Weights of a small transformer language model.
Training: a variant of Muon for these matrices, 782M tokens.
MLP neurons of a small language model. Each row is named by its layer, matrix (gate and up: input weights; down: output weights) and neuron, and shows model dimensions 0-127. Each number is 200 + 30 x the weight over its row's rms, rounded and kept within 0 to 999. A neuron's up and down rows have the sign that makes its largest values positive.
Before each neuron's rows, "fires before" lists the tokens most often just after its 100 highest values on Wikipedia text that the model never trained on; "fires after" lists the tokens most often just before its 100 highest values on Wikipedia text that the model never trained on. A number after a token or word is its count.

fires before: "0" 35, "1" 21, "2" 19, "4" 7, "3" 6
fires after: " |" 62, ";" 21
L11.gate698,231,164,162,201,208,166,193,213,193,267,192,216,232,257,174,197,237,223,151,137,157,216,241,174,161,188,167,235,162,163,196,206,141,204,184,168,131,198,200,184,260,231,195,191,166,205,219,121,217,204,154,191,214,223,173,194,184,180,235,210,220,215,266,214,199,197,209,158,153,179,205,147,204,176,123,197,188,178,198,168,194,166,213,172,223,207,200,226,230,198,190,217,228,228,172,229,173,186,237,224,207,152,197,202,145,219,203,269,123,218,217,272,251,215,171,194,128,235,110,164,184,162,159,196,178,198,172,127
L11.up698,213,182,161,241,196,209,256,202,190,214,208,210,199,188,244,184,235,240,161,215,290,165,195,227,178,184,228,200,206,161,177,163,148,235,234,179,208,233,262,244,190,255,173,171,172,211,143,218,258,210,185,194,227,172,193,198,213,225,226,205,227,207,244,162,235,202,245,192,229,182,180,177,250,163,175,208,211,195,168,217,190,157,151,232,198,181,215,224,203,197,176,164,138,197,192,172,254,225,200,191,164,236,272,190,220,198,232,197,179,209,201,222,156,207,204,158,147,205,175,247,263,204,127,220,166,124,164,183
L11.down698,220,196,172,182,199,214,225,165,169,240,196,100,193,223,175,193,205,164,298,129,208,184,189,226,189,157,187,239,203,201,165,139,159,199,193,149,178,209,207,175,174,185,187,199,168,208,239,237,198,221,238,135,151,258,207,140,216,212,185,181,177,248,196,139,220,217,181,202,217,229,218,221,186,196,189,200,227,222,235,263,182,180,208,237,254,197,171,176,219,259,242,193,222,156,234,213,188,211,161,201,245,237,223,212,175,211,235,211,179,230,204,209,158,162,219,215,262,192,206,232,198,156,187,222,227,184,195,189

fires before: "\n" 93
fires after: "." 87, ".\"" 5, "\"." 4, ")." 4
L7.gate529,207,171,240,228,216,224,206,179,156,206,179,249,200,242,175,203,191,189,252,156,208,251,217,176,199,191,226,204,219,209,205,173,155,165,197,222,188,174,193,190,203,239,256,201,174,207,199,195,152,191,197,170,195,175,181,190,204,176,211,168,234,207,201,173,196,173,187,214,213,204,183,212,188,166,148,219,214,198,190,246,199,236,160,230,186,170,173,171,221,172,218,147,201,208,240,229,227,197,175,187,261,275,174,169,225,161,215,220,193,223,204,198,232,266,224,181,235,198,275,209,248,181,213,205,193,204,247,220
L7.up529,159,202,293,224,226,211,199,220,221,222,234,189,205,204,161,215,146,197,235,168,197,239,161,214,185,191,236,274,196,199,242,192,248,224,221,211,171,225,195,148,239,239,237,172,190,207,218,135,214,199,155,194,224,208,223,251,177,244,200,171,256,224,198,190,218,233,178,170,192,273,162,181,194,192,202,253,263,209,190,237,214,183,237,221,155,162,188,247,180,187,197,182,180,176,171,253,205,210,181,194,186,162,176,153,261,203,264,170,175,186,217,182,209,154,193,212,181,164,186,169,204,254,213,191,211,218,234,238
L7.down529,240,175,213,207,186,242,242,222,233,223,157,225,235,192,165,214,161,185,419,201,186,226,189,168,193,184,224,188,213,194,182,195,178,245,143,239,178,169,164,168,164,219,199,177,223,182,226,215,201,211,202,187,209,248,207,173,198,188,198,207,180,198,248,145,218,230,188,188,227,230,160,183,217,145,177,204,222,189,218,206,223,184,196,175,217,192,155,174,171,156,235,160,181,224,205,175,191,224,202,197,242,176,186,177,178,202,242,196,225,238,183,210,229,242,210,165,193,161,244,180,215,249,189,229,278,270,191,215

fires before: "8" 34, "7" 32, "9" 18, "6" 4
fires after: "1" 42, "0" 23, "9" 19, "–" 4
L11.gate667,255,217,232,176,254,231,241,220,159,266,182,199,262,167,158,220,229,196,193,228,269,175,224,245,246,222,195,177,205,188,162,180,277,180,239,216,155,216,186,202,179,204,206,245,185,184,157,188,190,208,211,201,212,196,178,221,167,167,191,175,182,216,155,184,242,149,176,212,243,168,174,180,257,197,221,229,200,169,186,218,217,179,219,231,181,203,173,171,170,215,203,195,236,196,210,187,158,162,198,206,163,210,204,170,162,212,236,291,235,240,223,195,159,220,206,160,213,250,202,208,256,212,198,169,194,186,185,218
L11.up667,175,210,192,167,210,160,196,208,174,166,185,212,188,204,201,174,162,219,212,204,191,211,183,229,239,206,220,196,243,268,251,160,173,227,221,188,282,171,211,211,176,198,159,136,211,227,238,229,236,184,179,216,177,217,193,203,241,187,223,213,162,171,221,247,181,206,275,240,191,170,175,178,209,180,194,194,183,259,155,248,209,217,209,140,135,176,177,249,230,221,151,172,215,205,208,257,295,187,231,188,214,187,158,229,198,185,201,155,242,202,212,186,240,194,178,144,163,200,182,296,213,166,217,204,179,175,233,244
L11.down667,199,170,180,183,221,205,257,157,217,174,166,236,260,165,153,206,161,251,190,210,271,143,190,147,189,218,204,225,212,176,180,236,201,220,191,186,196,165,185,209,155,220,192,192,184,207,223,246,237,199,204,193,228,229,231,225,190,128,207,189,206,133,222,193,174,164,193,213,192,171,203,132,190,177,211,236,173,217,195,174,192,236,251,205,140,168,187,236,201,199,158,212,213,76,169,198,234,197,210,195,222,198,205,183,162,208,224,191,253,210,150,184,235,190,258,185,185,204,229,223,205,191,236,214,197,191,170,224

fires before: "1" 14, "7" 14, "3" 12, "4" 10, "9" 10
fires after: "," 20, "5" 11, "9" 11, " |" 10, "3" 9, "4" 9
L11.gate933,218,178,222,192,241,217,158,239,255,187,219,183,179,205,194,232,190,212,201,200,210,165,112,188,249,229,220,209,141,196,158,223,179,189,165,194,182,243,258,210,197,199,200,214,167,220,187,191,219,193,118,229,185,215,197,196,210,253,208,225,271,201,176,217,157,229,190,239,196,198,133,232,219,236,87,184,152,127,207,201,143,244,174,204,225,274,223,139,189,191,181,191,230,226,217,123,185,161,198,164,238,203,177,149,186,199,218,237,238,227,198,211,236,202,150,236,219,199,184,192,202,196,244,200,145,159,158,204
L11.up933,205,173,188,216,195,197,205,213,227,188,239,212,179,190,224,178,248,212,167,194,237,143,169,235,184,195,237,248,213,217,138,208,203,204,141,222,136,240,156,224,170,181,169,212,202,226,142,230,277,215,184,198,148,195,233,180,182,200,227,229,229,257,168,140,157,199,180,190,159,216,156,231,149,127,172,224,214,170,213,215,168,195,240,197,205,231,228,132,185,143,218,215,211,199,196,205,226,198,221,184,168,167,254,150,253,264,177,258,198,200,178,217,184,220,198,211,208,201,183,177,212,203,206,220,211,205,181,177
L11.down933,223,180,194,147,200,198,209,214,235,202,193,187,157,162,137,232,191,189,238,199,193,250,220,190,194,245,187,211,193,218,202,168,259,201,176,217,209,215,178,196,251,231,199,202,178,238,206,215,182,185,202,181,216,175,192,165,217,185,155,250,177,220,171,275,203,189,220,207,130,200,206,184,175,255,134,154,208,208,187,195,165,170,201,194,162,229,171,209,219,219,187,213,233,208,160,185,177,158,220,178,169,233,165,247,205,188,202,207,234,213,159,236,212,230,225,145,276,252,168,174,207,101,210,165,237,205,260,186

fires before: "0" 16, "5" 12, "2" 10, "7" 10, "6" 9, "1" 9
fires after: "1" 18, "2" 17, "3" 12, "5" 9, "8" 9
L11.gate241,211,216,149,220,195,210,189,208,207,227,196,214,223,256,167,235,239,218,196,233,172,190,207,231,172,204,216,238,227,196,210,181,189,216,187,242,204,218,191,217,230,200,161,189,219,178,195,174,219,213,217,189,168,200,214,182,176,199,265,159,207,181,198,151,216,216,162,203,214,213,145,219,256,137,241,214,232,161,210,211,211,180,146,219,214,196,200,205,197,272,238,210,171,147,171,172,172,156,219,136,182,172,211,215,156,197,141,180,236,221,214,224,206,160,212,225,264,196,218,175,186,228,225,223,208,252,169,158
L11.up241,174,215,208,214,166,256,217,183,234,203,225,191,198,227,179,218,207,149,222,235,279,247,238,240,215,191,185,164,194,201,227,222,166,183,261,211,164,195,212,184,252,160,260,203,177,170,214,179,188,215,183,180,171,196,176,175,253,201,148,165,233,133,181,184,244,186,201,204,222,169,140,209,198,227,224,157,183,230,241,178,219,231,163,237,202,199,170,192,223,235,193,166,232,215,222,156,153,174,190,201,186,247,241,218,164,197,179,208,242,192,229,122,212,182,155,208,190,210,112,229,192,223,196,229,204,145,156,207
L11.down241,233,199,191,183,161,214,195,206,184,101,222,232,213,185,166,217,153,218,182,226,148,208,185,195,192,233,171,229,171,196,221,225,221,196,165,199,151,181,181,239,197,176,132,196,219,202,135,196,201,178,167,177,125,155,157,197,224,245,165,190,202,206,168,196,183,182,208,166,202,227,156,204,200,202,227,174,159,176,199,212,208,228,251,211,194,188,149,208,181,248,179,224,198,193,191,240,206,139,212,184,201,218,171,185,147,243,168,161,181,237,237,198,172,131,189,143,225,169,234,241,191,238,173,244,183,242,219,235

fires before: "9" 94, "8" 5
fires after: " " 81, " (" 11, "–" 5
L11.gate26,198,200,224,174,207,192,147,167,211,154,175,206,255,212,208,224,187,200,166,167,155,256,218,138,208,208,182,202,199,261,189,218,237,201,220,171,178,188,189,239,182,147,208,239,169,165,255,157,236,198,213,165,200,203,165,220,151,208,206,131,213,203,201,216,184,252,223,173,208,198,209,181,138,236,205,182,246,173,182,160,163,167,271,210,148,180,229,262,215,229,140,176,135,187,211,197,201,216,216,171,244,214,180,222,183,208,231,199,170,114,170,170,215,240,218,204,170,254,198,229,209,184,132,201,192,182,217,215
L11.up26,196,201,236,178,236,192,172,116,200,163,158,217,222,183,235,170,218,221,198,162,196,169,180,201,250,203,228,179,230,180,260,237,197,184,166,209,202,235,175,193,183,144,170,199,198,168,233,185,170,196,222,187,218,169,175,160,182,147,173,170,222,235,261,231,231,295,207,119,203,185,225,203,201,178,195,207,187,196,269,166,220,197,220,222,170,186,164,212,117,185,191,175,157,225,227,215,217,221,228,211,194,214,250,170,207,186,199,229,208,173,172,189,182,228,221,195,218,187,192,164,199,220,113,204,211,219,205,258
L11.down26,261,199,201,244,205,173,205,200,217,204,224,239,216,186,195,184,214,222,207,216,246,172,204,212,215,157,195,162,207,188,173,213,181,172,166,159,195,176,204,154,153,177,219,185,210,160,187,218,197,193,202,214,273,196,145,232,178,135,259,196,142,226,218,207,203,226,232,214,209,186,161,228,203,188,172,222,177,203,128,163,195,196,199,218,189,260,209,222,188,231,204,167,207,213,238,204,200,203,277,204,170,166,194,168,225,201,219,211,217,122,178,209,169,185,181,173,186,217,228,146,218,195,195,138,158,152,186,209

fires before: "8" 73, "9" 27
fires after: " " 43, "1" 16, " (" 9, "0" 8
L12.gate537,209,181,216,186,239,221,216,187,200,231,230,199,211,204,233,195,130,181,220,185,199,186,202,202,163,225,204,151,225,205,221,166,163,207,208,224,212,184,141,204,201,180,248,169,220,182,193,195,154,152,200,266,235,221,140,230,174,264,216,149,159,217,172,243,250,206,217,163,193,219,143,175,229,154,172,167,253,186,188,243,192,163,240,201,226,220,148,211,167,221,219,218,202,193,197,121,184,216,203,183,210,158,167,168,282,179,196,268,214,260,239,230,181,196,196,219,176,166,205,205,186,258,193,156,177,160,224,166
L12.up537,146,270,206,178,191,79,224,208,139,234,144,226,226,182,231,183,199,182,169,205,198,248,209,229,179,213,202,220,200,171,169,192,200,211,163,191,252,201,196,225,207,214,149,203,235,208,263,149,201,124,176,165,186,214,188,199,216,211,197,151,165,145,247,207,160,163,184,212,221,224,203,119,231,182,237,243,189,209,158,220,230,130,239,169,184,176,192,197,232,234,195,239,178,186,173,159,245,185,154,229,163,197,160,175,194,165,221,161,201,204,214,190,223,168,226,154,217,198,161,245,217,213,215,203,198,141,206,217
L12.down537,218,230,232,231,226,157,171,206,217,207,198,179,183,183,227,268,194,213,276,192,228,176,138,206,187,279,182,207,182,156,191,193,167,201,204,221,172,211,140,215,186,211,209,207,259,184,208,140,203,183,217,198,195,197,187,127,184,185,184,189,231,179,187,138,255,222,209,195,215,208,163,241,280,203,149,202,228,230,215,204,265,153,198,175,185,224,183,177,279,196,220,186,201,192,209,187,275,205,163,169,199,170,175,191,185,235,189,194,190,272,186,180,199,208,186,210,188,208,166,162,190,192,228,182,156,206,176,145

fires before: "0" 24, "1" 19, "2" 9, "7" 7
fires after: "0" 35, "2" 34, "9" 13, " Al" 6, "1" 5
L3.gate591,174,224,190,208,185,252,159,199,191,203,176,197,198,170,219,185,180,235,205,175,163,191,200,203,167,177,196,218,160,252,172,224,172,215,160,204,230,209,155,203,193,217,202,198,218,224,269,195,206,237,175,204,199,202,164,223,205,234,213,200,210,197,281,204,179,139,246,216,221,191,240,200,203,171,175,165,181,172,164,206,202,233,194,203,166,260,195,174,266,191,197,172,235,198,238,193,179,176,211,233,287,203,263,236,188,197,225,202,202,174,209,171,252,153,209,198,175,175,228,216,185,144,225,188,164,190,197,276
L3.up591,166,207,166,261,243,213,181,166,202,191,218,184,139,206,230,267,198,211,175,195,221,241,186,222,218,241,211,253,224,169,230,195,202,247,217,208,227,144,181,194,196,201,202,181,199,195,169,248,204,225,131,152,205,198,192,215,227,220,190,199,198,209,207,215,163,214,207,184,179,222,189,192,168,192,185,172,182,115,170,252,198,175,224,225,171,247,173,172,208,202,102,161,198,189,204,221,263,178,200,220,228,237,177,212,290,181,224,165,210,189,171,166,232,128,249,171,212,143,171,201,190,201,172,228,147,193,254,223
L3.down591,185,182,193,234,193,207,202,190,218,189,236,168,213,185,228,243,226,213,201,148,166,169,173,228,204,237,202,197,183,194,173,176,147,220,218,221,231,225,193,118,159,231,220,183,251,126,236,207,187,217,218,153,249,163,217,208,172,222,268,205,249,190,238,173,167,212,206,243,230,176,216,246,209,160,198,179,155,152,162,165,191,167,204,233,200,168,165,252,209,208,181,184,194,141,171,206,168,149,240,225,201,184,234,178,228,207,158,183,203,191,158,194,247,173,166,214,186,211,185,225,219,236,181,193,172,176,225,200

fires before: "0" 97
fires after: " " 91, " (" 5
L12.gate182,181,156,250,179,228,204,154,202,279,213,213,156,217,256,193,167,144,171,215,197,181,170,197,179,154,217,228,190,244,167,190,169,173,236,211,264,196,205,163,157,254,204,204,162,222,187,213,235,192,162,160,208,216,241,217,192,196,197,161,171,185,232,210,219,234,219,147,185,228,173,166,216,180,214,211,199,229,186,252,198,217,201,218,200,203,208,180,220,188,190,181,255,169,152,116,165,205,188,229,228,163,225,229,256,202,193,208,190,220,192,171,153,219,234,176,236,225,131,156,190,151,209,163,194,193,214,200,178
L12.up182,174,264,195,156,184,182,199,238,191,212,187,189,191,194,257,203,208,254,252,171,223,234,179,178,215,193,181,243,201,168,208,203,208,187,225,197,235,217,191,172,198,214,178,184,158,211,176,175,211,264,135,197,220,251,233,154,186,223,235,198,232,186,145,189,201,226,225,207,242,222,158,192,215,217,204,191,178,186,172,208,179,184,194,213,183,218,201,206,207,172,205,218,191,224,172,202,175,205,150,186,159,154,209,203,205,194,192,175,235,176,205,155,222,197,227,151,200,230,136,180,230,216,113,232,204,213,167,185
L12.down182,231,261,132,236,187,216,242,170,178,197,151,215,177,239,204,199,135,217,223,228,122,184,201,241,192,158,214,207,229,171,223,167,131,187,204,180,139,218,200,267,185,241,197,251,207,189,211,252,162,192,220,151,172,154,209,211,161,205,179,206,260,192,228,208,206,226,219,219,154,161,191,170,229,176,191,187,214,219,165,203,158,229,205,200,231,196,211,186,191,251,183,193,202,213,200,192,245,209,227,254,170,137,197,216,204,236,158,193,216,187,242,206,196,224,185,220,209,186,210,148,216,263,165,192,169,165,150,204

fires before: "\n" 94
fires after: "." 81, "s" 5, "\"." 4, ".\"" 4
L7.gate513,169,205,244,231,212,208,219,206,153,196,200,178,227,202,167,213,157,153,222,180,122,233,179,154,153,190,238,250,182,209,216,150,216,182,214,213,198,179,166,171,184,211,254,157,226,212,213,201,227,216,223,254,165,238,210,240,186,197,217,182,235,252,164,240,237,127,221,170,244,249,214,195,154,160,194,239,281,157,157,219,210,169,233,155,140,166,187,182,202,246,202,141,179,202,210,253,225,185,215,181,212,174,185,221,212,230,244,176,188,198,265,174,200,189,173,188,189,162,195,157,218,237,239,202,207,212,216,245
L7.up513,158,162,217,233,219,207,200,213,152,198,212,157,220,209,174,189,139,134,343,184,174,264,204,176,174,218,261,259,202,207,212,174,191,184,213,221,183,167,183,186,193,221,277,165,200,174,206,179,225,199,213,190,203,236,221,205,222,182,245,198,205,220,192,193,198,225,154,193,206,190,171,228,201,200,202,215,224,140,211,207,152,193,172,195,169,162,222,235,192,155,189,172,155,195,217,227,227,214,197,181,203,244,161,207,250,142,226,238,226,210,212,185,217,174,209,196,142,201,249,165,202,277,208,215,236,208,161,280
L7.down513,174,187,222,182,185,200,197,224,197,205,188,214,214,178,213,205,171,182,606,204,205,233,202,173,191,204,224,225,200,238,212,189,214,223,211,196,210,201,192,200,173,239,228,182,216,182,207,204,218,152,218,172,196,215,177,173,200,205,211,184,201,228,230,213,174,242,202,150,211,205,183,198,184,217,210,230,213,168,158,232,227,160,210,222,200,188,168,186,203,201,162,162,192,243,175,198,231,162,200,176,190,216,211,155,178,179,180,230,196,205,242,189,182,180,196,211,227,193,213,187,176,260,215,197,210,178,222,256

fires before: "1" 34, "2" 26, "present" 8, "a" 5
fires after: "8" 14, "9" 10, "7" 9, "6" 9, "5" 8
L7.gate685,181,245,178,161,236,177,195,192,258,233,226,237,195,243,244,232,253,173,226,146,151,191,186,254,211,257,201,192,156,184,222,170,180,211,174,195,173,263,180,179,182,202,158,169,202,236,226,258,223,163,240,233,229,192,190,189,164,194,175,192,223,171,184,182,258,211,177,172,169,204,183,214,211,206,256,196,195,171,174,181,213,242,197,140,162,206,239,225,211,213,209,207,248,177,193,208,225,189,195,149,175,171,223,213,180,168,148,228,220,247,193,202,193,167,281,225,218,196,187,167,214,213,163,185,190,178,170,193
L7.up685,200,214,240,257,167,175,178,178,180,189,198,193,225,196,167,170,203,244,190,225,177,201,248,209,223,184,207,212,256,213,120,209,184,221,265,193,218,175,208,201,186,170,222,199,169,200,206,222,204,236,221,189,168,164,158,177,244,196,173,142,203,178,178,237,262,184,237,185,211,234,161,213,190,175,212,243,249,212,189,235,146,214,162,227,245,240,211,169,185,276,201,217,219,245,220,248,189,242,129,199,175,216,200,184,188,177,186,208,161,211,174,203,198,247,207,188,154,201,184,234,195,254,226,184,195,184,210,141
L7.down685,209,210,219,178,212,195,236,214,210,235,195,207,249,165,209,194,203,189,211,205,225,179,170,210,172,205,204,165,196,204,252,183,264,144,211,169,198,215,220,188,176,131,205,213,135,209,217,185,266,197,154,167,180,206,258,207,174,171,196,141,183,176,205,201,227,141,194,152,163,173,156,218,184,187,154,167,166,190,173,207,212,190,199,175,218,230,154,175,197,224,210,158,261,195,228,213,188,171,199,226,260,194,194,205,175,190,183,186,221,154,208,208,192,181,237,190,191,185,208,231,149,206,164,219,209,190,152,233

fires before: "2" 14, "4" 13, "1" 12, "6" 9, "7" 9, "9" 8
fires after: "0" 66, " to" 7, "1" 7, " " 6
L8.gate158,198,105,229,170,204,220,163,162,212,214,258,194,236,146,186,231,176,215,177,258,153,228,169,164,217,200,190,224,211,196,185,284,166,238,172,212,219,253,229,208,164,188,198,220,222,199,209,171,150,201,187,179,198,208,239,261,143,232,230,176,162,154,216,209,211,230,160,198,216,152,211,240,123,190,243,204,226,179,214,177,267,259,245,175,233,171,180,192,214,174,203,180,203,250,200,168,225,239,241,199,171,152,202,217,163,199,182,240,194,211,208,194,206,213,195,215,208,218,214,210,189,240,187,145,208,195,165,193
L8.up158,207,236,226,202,224,206,191,142,227,205,171,226,176,190,168,245,203,167,199,225,135,214,174,266,212,214,155,162,221,192,192,228,209,153,199,182,223,203,173,181,213,195,170,222,222,227,184,246,154,225,210,214,167,217,226,149,281,216,249,218,213,212,163,232,222,165,234,167,200,247,175,145,228,227,185,219,219,223,174,202,200,189,161,205,236,202,214,201,227,202,224,196,161,186,167,191,134,181,170,209,212,222,237,198,196,215,170,228,182,191,216,211,175,162,155,170,179,200,191,217,211,237,241,172,236,175,222,201
L8.down158,239,225,223,196,203,207,206,188,244,208,215,185,202,157,201,228,196,202,213,199,195,155,171,198,224,213,207,239,205,195,184,201,161,193,228,207,171,166,181,233,162,222,232,191,154,181,186,204,200,188,189,214,184,210,185,169,235,193,232,226,212,201,277,267,194,188,225,199,170,150,164,145,191,203,216,206,242,157,191,225,241,170,133,188,192,208,204,186,230,189,165,204,225,186,180,202,170,221,220,224,156,225,156,206,204,229,204,221,223,213,219,221,198,201,262,185,188,151,157,245,164,207,177,194,231,170,233,222

fires before: "\n" 87
fires after: "." 86, ".\"" 4, "\"." 4
L7.gate883,178,191,261,228,211,204,223,201,182,220,221,190,171,192,188,213,145,143,282,220,207,245,194,158,157,156,231,292,165,201,174,162,188,171,184,181,210,183,227,169,187,245,212,190,219,242,161,181,183,195,215,185,215,220,197,259,199,194,195,200,224,189,190,180,179,193,181,145,167,217,140,218,203,186,215,255,208,197,158,203,198,243,162,225,183,148,164,209,201,174,222,177,201,175,241,246,186,213,216,196,189,235,193,183,196,203,214,179,208,183,146,205,247,187,206,218,213,144,242,150,244,227,201,155,246,299,168,217
L7.up883,172,240,227,214,225,175,237,241,176,223,204,236,214,156,174,211,130,198,206,148,184,187,217,208,178,162,216,244,103,234,247,179,206,156,156,216,165,183,190,167,261,231,228,161,193,217,173,191,197,207,210,206,204,167,151,241,176,146,207,229,229,196,177,220,229,227,236,159,211,264,167,184,165,212,249,214,205,233,163,235,182,185,195,221,203,194,206,204,199,155,219,166,162,184,198,222,214,231,231,198,200,181,172,223,197,183,204,210,196,195,227,187,245,241,209,231,205,185,215,179,211,261,155,171,217,197,228,224
L7.down883,202,208,210,179,200,169,192,203,214,219,220,160,164,206,231,198,180,179,572,185,236,233,182,229,192,203,193,135,245,163,187,190,187,181,209,196,189,223,203,213,178,231,220,195,198,185,244,206,211,213,217,184,192,177,209,239,193,229,265,129,189,206,241,195,193,172,189,254,124,229,210,201,235,185,190,186,250,183,227,180,221,195,194,188,184,209,163,196,215,150,193,202,216,240,198,171,235,221,214,206,238,210,171,163,211,258,201,186,194,164,172,190,201,189,226,158,220,207,211,204,204,178,227,240,201,245,169,192

fires before: "\n" 92
fires after: "." 64, "s" 10, "\"." 4
L7.gate672,161,187,205,164,239,183,224,207,201,201,208,223,209,174,196,224,119,169,250,221,200,266,177,199,190,188,231,288,173,194,222,162,177,219,197,198,181,236,187,174,220,231,246,169,208,221,192,229,240,212,212,171,252,243,196,172,221,186,208,216,197,227,161,192,239,247,215,177,195,195,156,218,184,172,207,203,213,152,207,220,225,202,209,207,173,198,208,248,193,127,191,159,173,206,172,246,203,210,241,179,244,198,218,163,211,191,225,194,165,167,187,199,240,191,226,210,210,198,239,175,169,254,215,214,171,225,179,245
L7.up672,225,210,273,169,184,161,195,194,159,193,236,175,167,240,197,175,158,132,180,225,173,267,167,210,193,193,210,230,165,159,178,146,207,244,197,221,189,168,162,188,151,202,256,182,219,142,197,199,221,211,199,176,196,226,173,190,221,221,205,198,263,203,167,172,201,192,210,198,174,193,184,203,227,193,208,253,208,184,192,210,251,189,205,228,185,147,161,227,189,191,230,173,198,228,175,260,180,199,223,154,195,158,199,175,203,172,253,182,171,201,183,175,199,210,231,177,224,145,208,173,204,258,216,189,229,181,192,247
L7.down672,222,198,175,244,189,226,182,226,180,186,212,209,190,225,188,206,128,217,598,174,190,174,190,211,194,196,185,193,186,175,186,240,191,208,189,188,201,196,223,170,193,205,172,207,198,205,199,210,221,189,233,195,222,175,205,187,197,174,183,207,205,218,181,237,188,213,178,199,174,183,168,184,197,205,214,156,186,195,200,197,177,210,200,194,187,234,157,209,236,176,228,241,208,173,206,203,177,229,181,220,200,197,200,219,225,164,198,232,177,218,221,200,196,188,173,213,190,213,216,174,141,208,236,206,208,187,206,162

fires before: "9" 77, "8" 9, "5" 5
fires after: " " 98
L11.gate812,233,203,225,205,212,212,170,242,183,198,162,165,202,157,180,200,180,221,191,199,173,201,217,158,160,196,214,176,193,254,213,161,209,255,180,234,183,162,213,197,203,177,202,188,209,174,169,193,198,236,236,190,191,165,149,238,197,209,235,145,196,150,186,167,215,211,224,143,230,161,180,169,205,233,271,243,184,186,213,210,255,146,255,213,200,173,203,219,179,195,179,208,197,183,173,223,210,226,175,168,165,206,246,198,216,142,229,214,174,209,171,166,215,181,194,183,193,145,179,201,169,212,186,212,181,225,124,234
L11.up812,244,178,234,186,221,169,197,171,166,180,188,191,217,239,201,240,164,205,193,239,179,207,199,223,213,248,246,190,223,178,221,215,164,253,168,193,215,205,181,177,186,162,175,213,198,173,200,238,191,238,231,204,202,192,217,209,213,189,226,214,248,239,212,198,219,244,185,197,227,211,175,193,240,114,227,206,211,196,213,243,162,141,183,236,184,213,141,190,179,177,190,213,196,203,214,208,234,248,157,215,175,179,228,202,200,142,175,222,184,198,206,203,166,244,200,211,195,175,155,148,214,218,176,208,175,285,178,184
L11.down812,220,240,210,170,199,200,192,190,164,229,198,247,203,193,192,232,178,171,148,246,215,152,158,197,227,177,183,201,176,148,173,186,197,193,187,210,201,245,116,208,201,180,219,191,248,213,217,200,193,161,259,200,238,173,184,190,219,225,180,159,223,201,188,247,229,221,194,193,216,242,237,163,192,209,171,236,232,223,199,176,223,215,164,222,207,235,219,201,152,235,164,268,261,233,219,241,175,217,232,270,174,215,165,207,234,187,224,279,242,153,191,186,192,222,178,225,207,285,184,204,181,247,221,188,189,180,247,181

fires before: "0" 16, "1" 14, "2" 11, "3" 9, "5" 9, "4" 6
fires after: "0" 34, "9" 22, "2" 11, "6" 5
L9.gate192,206,133,194,188,244,203,198,174,204,235,208,203,181,206,187,204,145,175,193,205,139,176,212,210,235,206,231,217,227,220,165,190,219,175,187,229,258,177,214,207,189,196,166,226,238,142,192,211,185,211,193,171,170,188,186,225,195,182,281,150,208,189,205,170,222,154,178,171,210,215,216,232,200,196,172,194,220,219,230,236,188,214,191,139,188,239,157,195,245,141,199,214,235,235,168,178,189,238,202,244,201,169,201,164,183,230,222,251,176,215,212,166,204,198,191,198,187,190,182,256,201,217,198,219,229,169,184,140
L9.up192,169,188,210,272,203,238,210,221,216,229,192,230,166,181,175,225,196,212,191,196,227,197,219,219,196,166,165,184,210,182,225,193,176,207,240,203,169,198,195,180,200,132,196,185,183,210,155,244,256,183,197,174,192,174,232,190,185,209,213,186,186,245,184,227,228,193,199,190,218,194,206,200,187,200,180,216,212,129,187,208,163,238,198,201,216,239,189,190,171,182,173,146,177,185,243,216,232,126,212,187,179,195,200,183,235,208,174,254,212,265,218,186,184,201,219,214,233,227,183,157,171,259,166,260,214,193,207,191
L9.down192,256,199,192,213,162,183,179,204,216,227,238,191,196,180,105,190,197,238,228,219,189,175,230,188,211,211,185,213,182,148,197,205,147,207,223,140,185,147,214,189,157,168,181,216,200,231,203,167,242,187,198,209,178,182,173,155,229,206,213,230,180,217,185,188,140,240,247,227,183,200,236,209,212,252,191,164,217,249,243,196,166,230,298,208,243,236,171,211,249,189,247,246,182,195,229,224,231,259,195,158,184,186,171,167,219,233,199,181,205,179,162,265,221,204,158,211,173,194,223,180,189,207,239,235,214,158,202,252